Weights of a small GPT-style language model, trained from scratch on English Wikipedia.
Size: 5 heads of 32 (1 for keys and values), MLP 640 GELU, 3.2M parameters.
Architecture: rotary positions, tied embeddings.
Training: a variant of Muon for these matrices, 11768 steps.
MLP neurons of a small language model. Each row is named by its layer, matrix (down: output weights) and neuron, and shows model dimensions 0-159. Each number is 128 + 32 x the weight over its row's rms, rounded and kept within 0 to 255. Numbers have three digits each.
A block is one neuron, or neurons of one layer that tend to fire together. After each block is what it responds to, as a language model described it from the Wikipedia text at the highest values.

L4.down186:124086075159147152079104151158143189182157080138184151113110146136143088104131115132117170199162134080100095144121130090177201129139074098179134119183133189095056106155103103118130118112098063129142134159148147104142190127138123045103126136136150125147133127178166074152119126120130151179099103110156137076113119133101166181126107090118184123130078122113144126131125074142115092098070152091091199124120179096142126123095126175160112163102094139078097108159170183108150086119116127
L4.down224:152108114120180145178081139149079133084126037090157164114143096108099072086123153098161131167155079169112134151072148113192169125103165043128177153103155147110071177113139175136137156189130109126153167161176112085115182085183184118165098154116139096059147123129168163123105141114176129160116116127109148106172142140158129114117071083117169089160157126115151115125155110108152112101089104163127138123149142122134110095101072084128117190162122057150096151107138144110131074100115152
L4.down335:167152117111203178112144137195203097146134054097090121157126129111098073182106115099146200113114121103118154125090215171142120197132116079183104145160148187085126133113143124148148169141099168105093184145132120083104138108072139112161123059126086152133122090121146125115143086100113108092133164134150106188109101151086110163157112104144117115101103118087098118151145091168170091144091100153135147115126095093169106154152122118095142136074148093148107138195159090094169074126115170
L4.down336:151113090109113088083108163084139079120089085118166072163100154127121182101084095093079088176120168103121144151115130164146144122081117188135186103142157114136131152106104137065095094083069126148155127118107179132141160108083164150178090108144199130127046175116168130140139118152127131155155127106098089104086134126105154141139121157151122101134135087153166113171130134104162165105077127074092107085118151194138145132134135104137198103135130242084168174139122114139094163133160179
L4.down374:151146111166147122138095053132153158143154132108186141120100113163102166167120163141103085116119123143090155089074116100087131113102214126142172101117141161142109105134155177175097201097174144111094175099120077118147124133157090143102069125150120036144117122092120160144205145139105144106137150083104122151100126107081160114113168099128089103095110155128106153058160140159197138096176141110120090112137131113083180131116063075103132149129142119141074108170113157178151128214153156
L4.down416:038161117128144176084138142133114137162133102098078151170175172107130129109172075132136099148100142160161159137166120119161208132173151088092155113121074121129178127111147149146133145168167119162096166097163094152104129163141088135121113082113087132151108165082184101149112138125176157147101112125107103117088208111121095122100092089144110170075120105121122097132164040082103158175122080099112093061144155182125089158138128128138157175136163111139128145150148117104044109077178160
L4.down562:147097130155107143165081122129143091167110097149112118078123228209068195054141150162163162090115127077131129130134124117117177132109138145153115131084106095141160119122124142182100147136096112110127181130114107112142182103120128119156129091165189137079124136119127105072123104166112135167188142107102157175181132141095106157129185100109143025073074114122150158166144103094145158116110072132127138132107155109094156153168121167110144113053130089139085108177138116090181126119172138
L4.down624:125116130171091085077057125127166114173145119091089087125136149169119091141133121105132169131132188103144156095104129111134147104178076185099082096137187147122207075137156114133091200133157121128124156083107104181122150080140113106106153140135113116116088092115127103141176052065118109127103068139085151129110142122124103134124135113148138118091180166134174159169159135092133120205108154073143125122175119079158199160155165184084150127131129139145086082177093096188115160139136135
Responds to: Verb stem first pieces

L5.down1:175121122111136153135127151111118146093162092096141070155181168152119171146143104152139124132129151084118135163137130158099077114125085071085110124097046204074124184134167114090122110121100207104149118126084145115171176101155135094175140166099104159147121113137190130144162199143077099163150110149102176109134149143142108141081070125148142163062141164104182147127177110114139125121133109112100085149126136126104078092144151108181077122026140100155088126123098165153150187133094107
L5.down312:140085148034163082080117166106119138106140116147145151091140121142105171155150156153144109081129210107134142092119131176091077130154132110157096112158146145080026077077191165174134088094118140148147144125102110094151130127089204092141115132159155176112143091116105196135122157162126128164090119158111089127098187092075135176158124141081125105140141156151116166120140120167113149095136097060151145107095121104112110139144083132181125159096146174085166179158137142126162106088124188
L5.down319:066107139151134204168133127166159088099151131129118104114071201116143069130099134154145111111108132129183121109157048117113114150177127122083139079140153152067148094095159160138129141121134185136120145167119092075161031153118077099121111146194106196129091080123131150107124144135142091154154141113147133098125126116139085089147136073129184152108138170143128150151156150168102186111062083126156156164080119073138114077119132074116178138129158113150114113129187112174098124146183152
L5.down621:121119153204169111136144174086090109120124085110168106152178115185126147042161124102136086094173106062196120101096150114151100093190087116130120109056070137093111125077152085139123117092156154130173163125112074183163143171084162128144103162142087128112128131100180065180158101153119182134098139127151118117152091153177144095123130142121109162108182170127086098138149133079093184128165087099116116141116123101144096135158151079146122125117137133185160161096142120081151114172176134
Responds to: Sentence-opening time/place frames

L4.down40:103149107122158131121111115180181143132125170050166180157140159088114142166121157136147116111098148054137127051114187157097151084158119138149086124142118095101109107137123154131156143158175129104097113151147142113170090144162115117098133164114027071160077098172140145130138138142142119055132106133132161060130175135188096174080140148081070144129130122099133181107090139149144105122123179188119126140147176093097132100104105112129160094125171129119127157088127068066124150198153186
L4.down145:150138131111121169103183090098147116108131113128164074150178075122164130117107102124127102128163155197112116114085134114229145108135142135137178172158161111118142120139138111106138175097119145111132068150092121132161120104159148123143123105186084111173124178169108065140125047106142115110097157143109035126124139129096141156137185189153159090131127091120146135184078052033087125184127126131172043149123134148126188131155133109098090127128108116157136116155131113084124107101163142
L4.down157:136113122136162076126104063132155199108109104098140137079170085162129104144144166184128116187155087153095133084148114089124141061161145110107100172207076178180112116144087155105143138127098150140079154103113099128143106158101136187062105115099127076130120110096107138185177142126113140127146113102071138121124212064109127155129224127137098128130172144161133098111102119187069092145121172135097143104109156116120151079152151177107128125162129124102131141096121136192133125084168168
L4.down245:122134146114191095119143102159124076123103167101140133093103123141141167132070111159077122138082101175140081168134137169146074162157109114159123128131103078060125117079089129154130164101152146061161087152160124167155085161158096142094139094122079188160093119109060167157123196141092106125127158092155083118106186123136188153151103151166139118140108143146101113083125107137107114153107159050088133194161123119159104095126081112109118111185181119126159158047173132139161116130158188
L4.down339:186109103103114140133109113099136164062146091094108079123164051108148131161150103151131124147103129142137179133116138168165113057136167127149157179113087152141139179159116154077175093157165132170148136151057121098144080096122170119068132131103125126101065140125137112083146183181189058140126167120171115152189131167087107097116138185150117120171118217073086106140082159098150154099119134140085107131109099170112103155125116114135101077149112123130170119173156101142106195119132102
L4.down417:135100092118094130112158099066136139081119160091167095136146158142130112085075156166181099181120122113125146147149129157124088122117096108174135126114125121104074117109125090061116143142137172145091174132124101159088081104168044115180152115164128189135127135150094206155116135076102159221140131173136115177204169147139159114110103098152127142147135134101149153078099075134167141106167132089146104126180097112141160167101098089087156139064167088100123164092152060150162146168127125
L4.down430:113129064150145131090110104111185121109097114096075167151099089158128117134127101098115175182151143124103094119152206139113113180084070074105117101134134094071118160087158081112158139142097112148122139143112120141131155040166146149116120119149146124158158128134107154120142185101167155132140121103107110190176076168189120109120166126162078173154083144099112174118128171138119062129113123157152081098142128177162143124170170118052151122145051129129117078146123108100099191192185139
L4.down485:120118128132162168144097179151120117109135115169160163136085131110125130158160136109129166169151112081154216121121138093084138129111124142125152212119179144056140159098127177155116152057141160156141097147150116099173097116170124143085121116153070112136160094088151103122150111123189112087112165133115186128191136149144145152120104104056105062127102090088136187045088115125151135160134144115064191138132094151114084114123106126094095101182175130146074082198114126143131087130108106
Responds to: Article before dated periods

L6.down294:116130073147136137134152111122167104139106084101170144210083106135213162089091167142140151118134161159137148198111089154081139153086110178117134127034164153122173138120152148117068127148100148120084090148141148160122111114145105125092078110076112173141108181088162128115106137138149117120175167162105099119163131069115194155163136177133075091163128170106110113056137140110092120091121124124124109094171157127115168147152187130138205105141130110152098119063123103061125100151118085
L6.down555:132153123164106153069102188153166125161104139130098127171102150139139131104138097129131162130131123178132155136072079101198103110115130116132112116034109161134102089139165161100162143161189124096064078134178136159084160118092163164118147131138112098206097137091143130142163098081181103106145121101082074094203153060135136123193200142111071196130111159135110108100151180110121124129123149124133160104138113088110121130131113097112097114158142099132131161174060159079157147137120077
Responds to: Comma after noun phrases

L6.down104:070106121081119146147132164150074116166143166109049139153132131133146102164140108110139207135172109115109145161110065106138120155142099099138134144141144135105104148104094121129111137171121080170156109122137157150116168163164137058158136138136119154125050112127131149141116142104133190204109131116125200163117134110106169156175124151097160150152111165127074128170156114162072187056079116159149092167112128081123101152118097067060114095191109094130153091128148088157080093174057102
L6.down604:111186136115162141111147115114128159158194090099146111119111145144160135101130166118087130089134103155106097074099111128144142165121116164108130153115185162162082126200141116135123109146131151161076114171164125165084112164171158120079092119161109174111128115088122118170108112097119127157177120152194107078138057135161134086171060109107140127180157114195167159130069132133095066164126142124142148062099092113120092112116086058136058175094199126173127124183086137139120134114105070
Responds to: Sentence-opening time phrase end

L6.down64:083105119117116132120155116143134156138101113077110117173118065098096070172082150123143166107043109093120138121086113090093144209148230099135137159158184148105165103085091137098227163133141086127168134106146132100156129139103117140132057144061080159190109105149079182139095143136130130098173128105137208186111161115079180145121134123139141183158098170129141135129164120105135173138161110121137083135109096146129131138157136114126088095126153122144144084117121116083142153156099102
L6.down354:094119131145118133147117155076116090172099156197085069103158156096180130124127109099136104096124183108160119155075137140167090167090091123135146134129163112123144209069110178142100127148145138153163144143136084141069122117159146114141061165053117150118092111127107114128109136140123140109096107124131243181070141191100194154096144165108115112142126126151153145162163142123196196158141073148116098138122165122175104091150093085073087123110122106147101137093091110093143165107156138
Responds to: Word-initial verb fragments

L6.down389:096072155116129082135109129084168110095212080130148149183112107147188169140152153169124100145127150098181188160128107154111141128151046144114081134130175144139148107100085152071137118094208197113084119117116143141129108115123107108152173139128145107155118131094169167151178126136089138084108124120118223095113132103121103103187098100124155158133126152141095134082095149170186133137138144143114111090099053098109079150131156089134105047156144085149170112075120148097172113145116136
L6.down391:180138255116118136128150114166123149081150136096102106122135086142104085182116160143134161179191102157140188053089097129169153135093105137146105106079108180175178101134122164141124114180131147117160142110116092138062087156110116123140093148142169094165121141106148149121101099153080145104129091135102079133112134162127089119197170101107089113122144187129123103119122121110105112141128083087089194102153105097124143144060171160137135096050095083107088145147134176150140122139169144
Responds to: Infinitive "to" after verbs

L4.down155:096190131154147102059079115118099111170198163068172113141169151107151106175105129166154127153134101107155168089126125089136105154069141121139175134123118130130061120145092116074082100093161138140096105101159102120170138189130107120124087180125101094091148103096132168147155147110135159141170106120164058101134125118164138193150097172139126144179125140137119145123117174122136088169095146137056159135115162095055094099089059184150150059101101160128142155142157123137075184148158115
L4.down189:109138093093159140089087184128104118118165122163162111113200190087162173094159114159129124167116202162131132122124135084132135134095076152158103105169112136094120076097141158137137143116145156154065041105151108152114171114091099188158122103114072109181129174080119109120118152102088123116112049130147112133118169067184150144115125140144097147111139115118118056155101165164161149105119133095114148153149191119127144124148128156063141082087111194144149100092169143108059156189135104
L4.down201:158132114122110104093134103132100140115129179136096141162100098127124131133120105199109201104139146063111097188103132138142164162184093099129192159119147122152161143127164092144093065129163147136146082132120066102159022111142139141119088124168144062124173138121138108147159171117151146066130140149125082145176115141145118113103110122093102117076060090156116121107184100109102123155106127089125078235063127141103175146128114112141107124175095170135160149166197113116160143144140163
L4.down204:138154124191139178064203067105125123146147181133096091125084143085164129106070158143144149127174073159125111141132165088127140125110111116107115119179152083113069106094155072124154052128098110161112140153184149172130102127137105122123156143153100165145165124135102124164141168060108115142161085163149147084123097147151123130116105116124093113128114123095076122090115105179099136171121193182161129085118135081140143161097148143180147130138132073106157089128198029156141132144183082
L4.down251:124168095130112098108106088085141106155104188131122133126120042120144124109160090130183091140122075130080103105105085143193134162125159127064068151128121142159108110097151167176102150150197118136129198178119137139138125085138166135142134167073089095104151156103088165113139203066101124146076160144177163109175120199091140081144153101152094085131116165182155156095210097111086125085071117101150117139135097148134151127130149110154072105160153137121139103120146151127147116175085134
L4.down285:126188103150189122088116100094097168184089085154099129074160124078145132080105158154174099096185140106199113161149129057144117147133084178185165123159086128081140068102145139093133150137127126121077131149145131103092088168182128119134131098124148128134130145145085098137113088165106081114111122098153135084123138098087148199174111120126142112126151098172160092180093109125144197173128138145124130164073147133153105078125138111059153090127136123126157171173187085073154091156084149
L4.down346:174146152128108159102120200088129088159116168152123090150128118134160102118139168127115171128140136138103151155146138155136103132172128124056067139145110110155137070165163101131200107132177206173118143143142135099083140158089136127122155171139128174167058105115138113126117087148161070168110122109170165042160097136096154115115136102145114124145124124126160149148137156138123126090141127162132073105139054046035165132112069066193114126080103137130123146127083114149092136164078157
L4.down478:147128139051131174112135114167098101104077079108150123185107163097098142163107109201097111105111148137137118112138083113176081161108159113167078112097150146145101165060144130116142105132140197125129079143101096070161084126145068112100130142177142084091108141114121126138084117100131080104148076092148061166113149062168131086163130134158202137144154127150135145122115128127226187123109188131123146167093098168163155192125154084097180150155147116089150125120141139139159134165115117
Responds to: Sentence-ending periods

L5.down69:078197124119177126161155147167089148109118124143063070094119130159197033131115121115150112088124111152140125118120094143193090104123133168158081143051184100136123145103113115116153153147146121153141163151119163148122091104137157100084159155132093135091124211061113135138096158199163122132105113123135077121162135162136147120107187150135076136082147172107107200121089119133073096103128164141141061155149101123100130142151110095059182121116111175163139156165158120142108111124077116
L5.down151:040131120163106129134130083120113149088090078142118123158057138162179088193143120071171115123170104128071092111167093190122122103136120132081125157113083091187175143190093109151150118132118104131164155156136160134138184149137152100100115144135125142068143162165106139140109142149161088147116137135162131090139088032131115079147160140151080133107091093122148125121126116108077155115085148161120067108152138114106212172151111056115150108141131209155170134165135102140131149179148125
L5.down439:135123139088137150131164196178078097128156137115135161180159126135156140142156142077123173154139186161169071099119059143077128111127111071148085131140120102106163172116168147146122153087106189102151163167151138154068167103126101122095099116169126158104130135048120125137137017130135150125085149172100080129151116204066136101092150076136141156139105148156110110126175147113195155201099110094075106079122161113080120171153123112133126083098115116120084116146132155103150135126109119
L5.down463:137169134087109152128161118119074179088132155114083102121122181127109105096097136100154161145077087121121121074099074110066147134130150131146076125141143131095138074129185075120066174162175114127165149070182087076177164130104193128101124120166134194111108187105105146176114083149151141152123183124147140149102120158161196138166134123181092139113112141105172082090137147120139126119119158083119204104153101155111126116115146044095182086183166102107113158113137096148157147111129119
Responds to: Clause-boundary connectives

L4.down8:132120131098100103125209158101081082128123161089129164125172161117070072176142198150173138152160103107129167065085131193127077090184111140119135129157146204071147138081137131131087105145078172110114108121131074173126082116130174168129153099118146168163117096163141149181129125132074175177157122129137052152117093097146091172128110129097129146084133077139134083124117138128154135141051121166112183107155153157116105169096154123129141148102148110108119140131084144089068107142080156
L4.down85:145130144133165132165138188095088101104108167126149100143093151158125114157106115099121145111052154157108108124104091145163109134071124192126194099084113115147126174181124125179161105112120080135109110103093158153121125145102168118136120147172151154169184138142150159092156176218113129116151164095146182080121100115082141088129098105125124123138125094100109158112142123148152134107181130088177055079146141146147096114149160086161097063094155050143116090103089183132117128200065064
L4.down188:107136107141161121137156140123108128183158120050107149163148172157058154189130088128115134078155145126191101185109141140109108138080124129077115177110131138100190128155158150151182098118067109122105114136145147128085105111187107140118131165110133133121047165108123144190127114125097070138191052141064129122116129110079156155151131130136083074163156126157114157154142142073078108096103179118128143145199140132125136093140132123159159135097131137121090086089151108151174105205054102
L4.down231:138171117130082189147115159122114126084123080129084152137108125140063103198118157124121174131156107189197129105136122163109140114164171168122155109122114139123162167133094128124092068188150186126075122112126087081140120078136128109112094111122182147108178202117073182111101109152132126164149186114105122190117104127094118104123122180105098095096146160154118071091177083174161118122170171057153082109101142152141136155161095074152095139106107101110123176161088110120111090183098105
L4.down247:156134160155170186155137126122082087146142128153173060119203188106118078180093124113111118124113160172070188087104114112144119130095126097147124144079146139134138176110129061141167082114121150135183148109120143086141139118081138142132155144148154166157127101122127116090167058135156153164117125175174143136129145102049144135099063077131165033198088149099127141125090132172107139151130167117116114104118150118109183115133124066164123160168094155156101074165108098090151094142093108
L4.down385:131160143090146100114134025115130108173134151207144091140129123149106095105109123150178127122133078062086114133099164161127170120121174192073153169112201108099118133170137128130167140125182083181131097141103101124101138116063091098076146146166105131057118057106154119095075128141161127123080167145176132102117089161112117170127079128140068125142129208173157178137134167082126130111124155124154150122164095142115113108133151115152136051152131120140075144127146144176092127155124158
L4.down421:153200148120162159128150136066054093104070181171092100132110083134179143116115139114116081154112122178089080119124100144174126162151145213093108146140099147123158130140110154124133119103143038124163135191153143095081124135120164088096105061162153108069126200092083128073136155185139127161133146146167131118156096146095165103145112107126098104109131211143082120161165126101078088136105141100125147139076071116167149116137131117163120126185126094122165095151176151132161117122107125
L4.down496:180119082131192163118120105101151068124128057123123123099141095104115128143125128129145091137171122117131183143091147121189163136102167115134141115039085139094172122154046129130051156191143142085094136155099149125098165104116076067116156138166101106121203074143150138132143134079128076172129115094118096090196132168115075140137150137167072095162127184131158177133146136139121127133138094142185133140116141139148175092145149043171160106106099137124130169102126147097096162154138137
Responds to: Comma after introductory phrases

L5.down78:132207167107121105157139145121136161151152161112143082149093106074157094120143142097157127087131108184156137109116140169132103100207125120150087091147164137158139158137196101139160139159122143077105140151084096073145117156145155166126163174102131100112085099163073108110149159103112091179078138173141145125138133091037135112144096058135201092085069159130094145148187193165131146091087100152140146122108084121115123168084140154141124111143146105160130074068170093062137122115157135
L5.down210:160092111072176166065071123123119181130076077117106138087163133155075130112122082088166106152109105105126135146090149120124151166109103177137144071119137136101159147156112151118099109110149161117114134130118115142142140099145092123160155160128160157118106198245144121113120194149100100115122077118124133111067154139147160151121078150096071091114144133137152149158195162116118134150126146147120064146087150140065088106128132091091131105188150157112143121095148148105223141102117224
L5.down386:176100167188132061072107093176160104086125151181136123151141127086173132083165101121177146175142136124114129129117091125181153171138154083048112150129154150148112119161132084178159113110134153161121104182139151136111141142127104120127110068171119114133107088136074108130114143116166152133094205120035164115132148167179126116062098120139118116142188106154113155131171112163164125144093077101158110120161104065091115116118105026135091158137149169085106074131165104148156132117134105
L5.down484:140130128136157106099163185088137122101119084143108112153095161152207096127109151114148138141120146121112158154111130126115115200185110187159099073143108149137147110134098133084189102104105164151093076143135116116093077142116178089140152154146169129152189108099100156107120119139103140160086152117097218201186095124112119147081126100145096094133155138122150112145099125129127114168099144151161200190073136103123050120106110101147101160095101142106085099092165112065065099215135130
Responds to: Sentence-ending periods

L5.down43:131127120132112090123140126154085191155114074106100100131138117134148072115119156165099189194122175137080129131130128123177071121077194123127171107131080141071077113097121147104168112141173178080110076115194199135173123122142128148082106170152180135085076108177155134114163133210131178105105168117105130179146141132174118194111109099173106106093125155135099117199075115071127091126165105136117150085102149096133129162119077116103103100103135129173077113128117126168145124124137111
L5.down301:201108088110144123100139077119119089082134066125108180142132065146128123128101101189142129153113124185125182170084192155161115152142148106090178100172100205085134155086197166159147118126161093189108154108145071096149096146122112103165093079117109128159125058118160167143135142151074155090131164076133094142086124128099154139088114108100136071146103134168141107171140121160159159104162152134136131139122114099167101192086145089089134155066172117130118123138117092151161161099073117
L5.down474:178117093185126127110134179173142146062075132128126173130125168137157152148091139117026116136132086128143117125154140099074148086125110148064185096057106147083138115119111085104092164142148057144181190126128171157150122115139121126148052107129183118127129126124117112157094136131099147109166124105147050176129154102182104191151095111166123166148131104165117156075133154113147089133162133077135154146106148107172116141122117160124178149217136102112113096100056111145173121140117133
L5.down494:063151146166149150031170171146090145109084072141130082122099149097134138129086100078100166139181179130111115161090127120138153138108115205157144140093134112170127127168097141130116106099135087146143141156080115137169199167126124080100146072124119111108092193158187085142054111112153066087156131118122138151111106127174183136077143142102085112113179115177123155144089122117155127156083142118112109165146131098116143125125135134143188163169111120099132178142076115120213076163118123
Responds to: Word-initial verb fragments

L5.down271:130164180155173114190133113111156136120057172133120112208135129086132179103162131187141162084092090107156155110177155096133104135110071089154087153111111131158128109180163119123172089112135117137126139095121124185190163131141117136132099142100118155065122132197128092126122119168088111086106161119103089125133172135195100074147176159108115197130109114195171107089087120157102125149104140100124115152071124152054173125097068068148102087093104098119107166152125151115087126108147143
L5.down322:108121140133115176070150144062130191152106074171106111137193132139109119151135122130050036154151122089154123134104106146111100121163134093156131122146135096156158117160204147109070125096109108137146096198127141175149118137124171152185094182103125186105150085155138082107133111135077146128127158095161118121147113085101106113134077125147170125093106131136180117217095124127086103192176142163156150098109136134159085130127144071093137078125101149161125117109148077193077095103154149
L5.down431:121131133115100113172118201111113181140119159155152174103164156132127112147078183107132073093166131130132152070107121094187069136070149115152125161069132092138048188069160147116158134161140138093127110103071131109103145146136105075104142166096084146136102074056097119120167169149105181107141153134139122132151159097127131191115102120128084149149144145098104141125118135078125103105051144207136112149131177161104138085132198136127189196133150116101095097112145114142115113156181147
L5.down495:113104144156109129201140132184122120114081100161146132108122100120106103120132129117107153175105145076139062105163141074182099120105104157157129153109103155158106088121211117113139095147116158073151110180166167132119140120108142098191188217085122154107137128130115175077094106096152129048113111123204170112101101146112106147084184107130129094081088153158177111161169162114114085127131095153078126126109141107125106107168041147203118130124138143111135093098116105123161160182149159
Responds to: Infinitive "to" and modals

L4.down181:109111085134141074136092193125116127179142157130134113179168142152183074174102115131129154151156144110116130158138105145126142172132187178079189065120141094144154139160099108113194115082121145117138102160125083090069106119142131098131110102124134135085190116081100137108095193117098114083124146128066189188139145142121157126142110106187109140134140139158090071129093125116080148126080207144115109139077139165102091053171149148139085126150126104177090136132174042124162144132108119
L4.down253:134150124118133101108107159120127126117119140127118208092149097182111155074134114171119122095173128141173098161214135120121153109161096056128108150134108168121087062155106152152175052146131121176118118088168137080136116082185120117145116144118073124135130150098109113190109134126128143124125132138080125073178122194179165210107116166095121130122138117212093105163127138125154143151135141089055168176107102155144110105167127097100141118111120109099107124171094043067135165118169136
L4.down349:100151102163104133114173105084161113126161122131129136067087163130128143115057137184114129085119138125193102132134066074102109092184069129129109145137092124132050096119179137107123159139128106121170166105141059136094158095144085128182135151103121159137147159157114096100104117071227161102151146119169090137095076124125115114161129144157102109141120127169179148196158105127134099198065128121097138197153087144142174163148124199150166108142106124126138045115104138123131141146140109
L4.down364:099063121129165156076069155092168125135132151166204122163208113169130126155099095137158165076130125170127196148120127120114129087123103119071107123114134116100122157159140087167092148038130134170146159169113121124183114110119109068110096147078047179158088100111157151148121161124150151122164113076171142136148134135091128157110095152085185081101129077077117150133139125142129118170191182122133086136105131167116115157159071097127094124185081080126136136099165121105132124143168096
L4.down383:118102173129161100110082146165123170119109108145102137131176176077069139143165099134184098177192152119162118099112113101149138116112133175142167155158109142113190100088138175146127162109100124185154096157116094119148116177136161118065171078092103130139200128151180088085121104118181078093122134080053127121128086119126134135099188165080132096131145124133082147138148111120130167144179088128127100163090082159168167068131088191154114109138058115086137093148110147140091126092183144
L4.down418:153125094171114185111126130145121090119158152061150108132116123143144131165185180156133135146133152102108109093095071155200097171156102125127168148146152135109185150173135139107101090171135144143114147150195129098107082128097132181151153171124092115152105077167142160099117133148098110126117121142046149100149122095160122144139120105105154160072122133103099069135171107092140151140102119100075113055095128133167116089069059178180186137101133053210099152085144144154110130077169120
L4.down458:140102093082123094073142167148180113107147096113160160149202151162147103150154143118080101192098135159149140142114135144097161146148085144117159127185125151124154092046091175146145114067137109165120048155152108111151073097120182110111121118105144112126133079087178091152143135151128148060148142126093187155135156126083127155138119133159087101100142121067143083124114107122127139150196142149033156121100120077179115113113170167100116135133114193116089109170107133114102124121205175
L4.down464:071091153108104184115233131164112157135140113136116138131088111106107159085129040088174129175142182180072116105066093123101158107153196103138160076138162115140121114167121126079025155116126155152129158124152114161105172137127120175151105065122159097118108122129135179047191141145125142111145154115165101146154159081141134140113126160131093096154111072147129151121085095150132174104111108123122132160163112146094137142103116140145118125204116139122110156148050171160129132127103101
Responds to: Pre-verb infinitive markers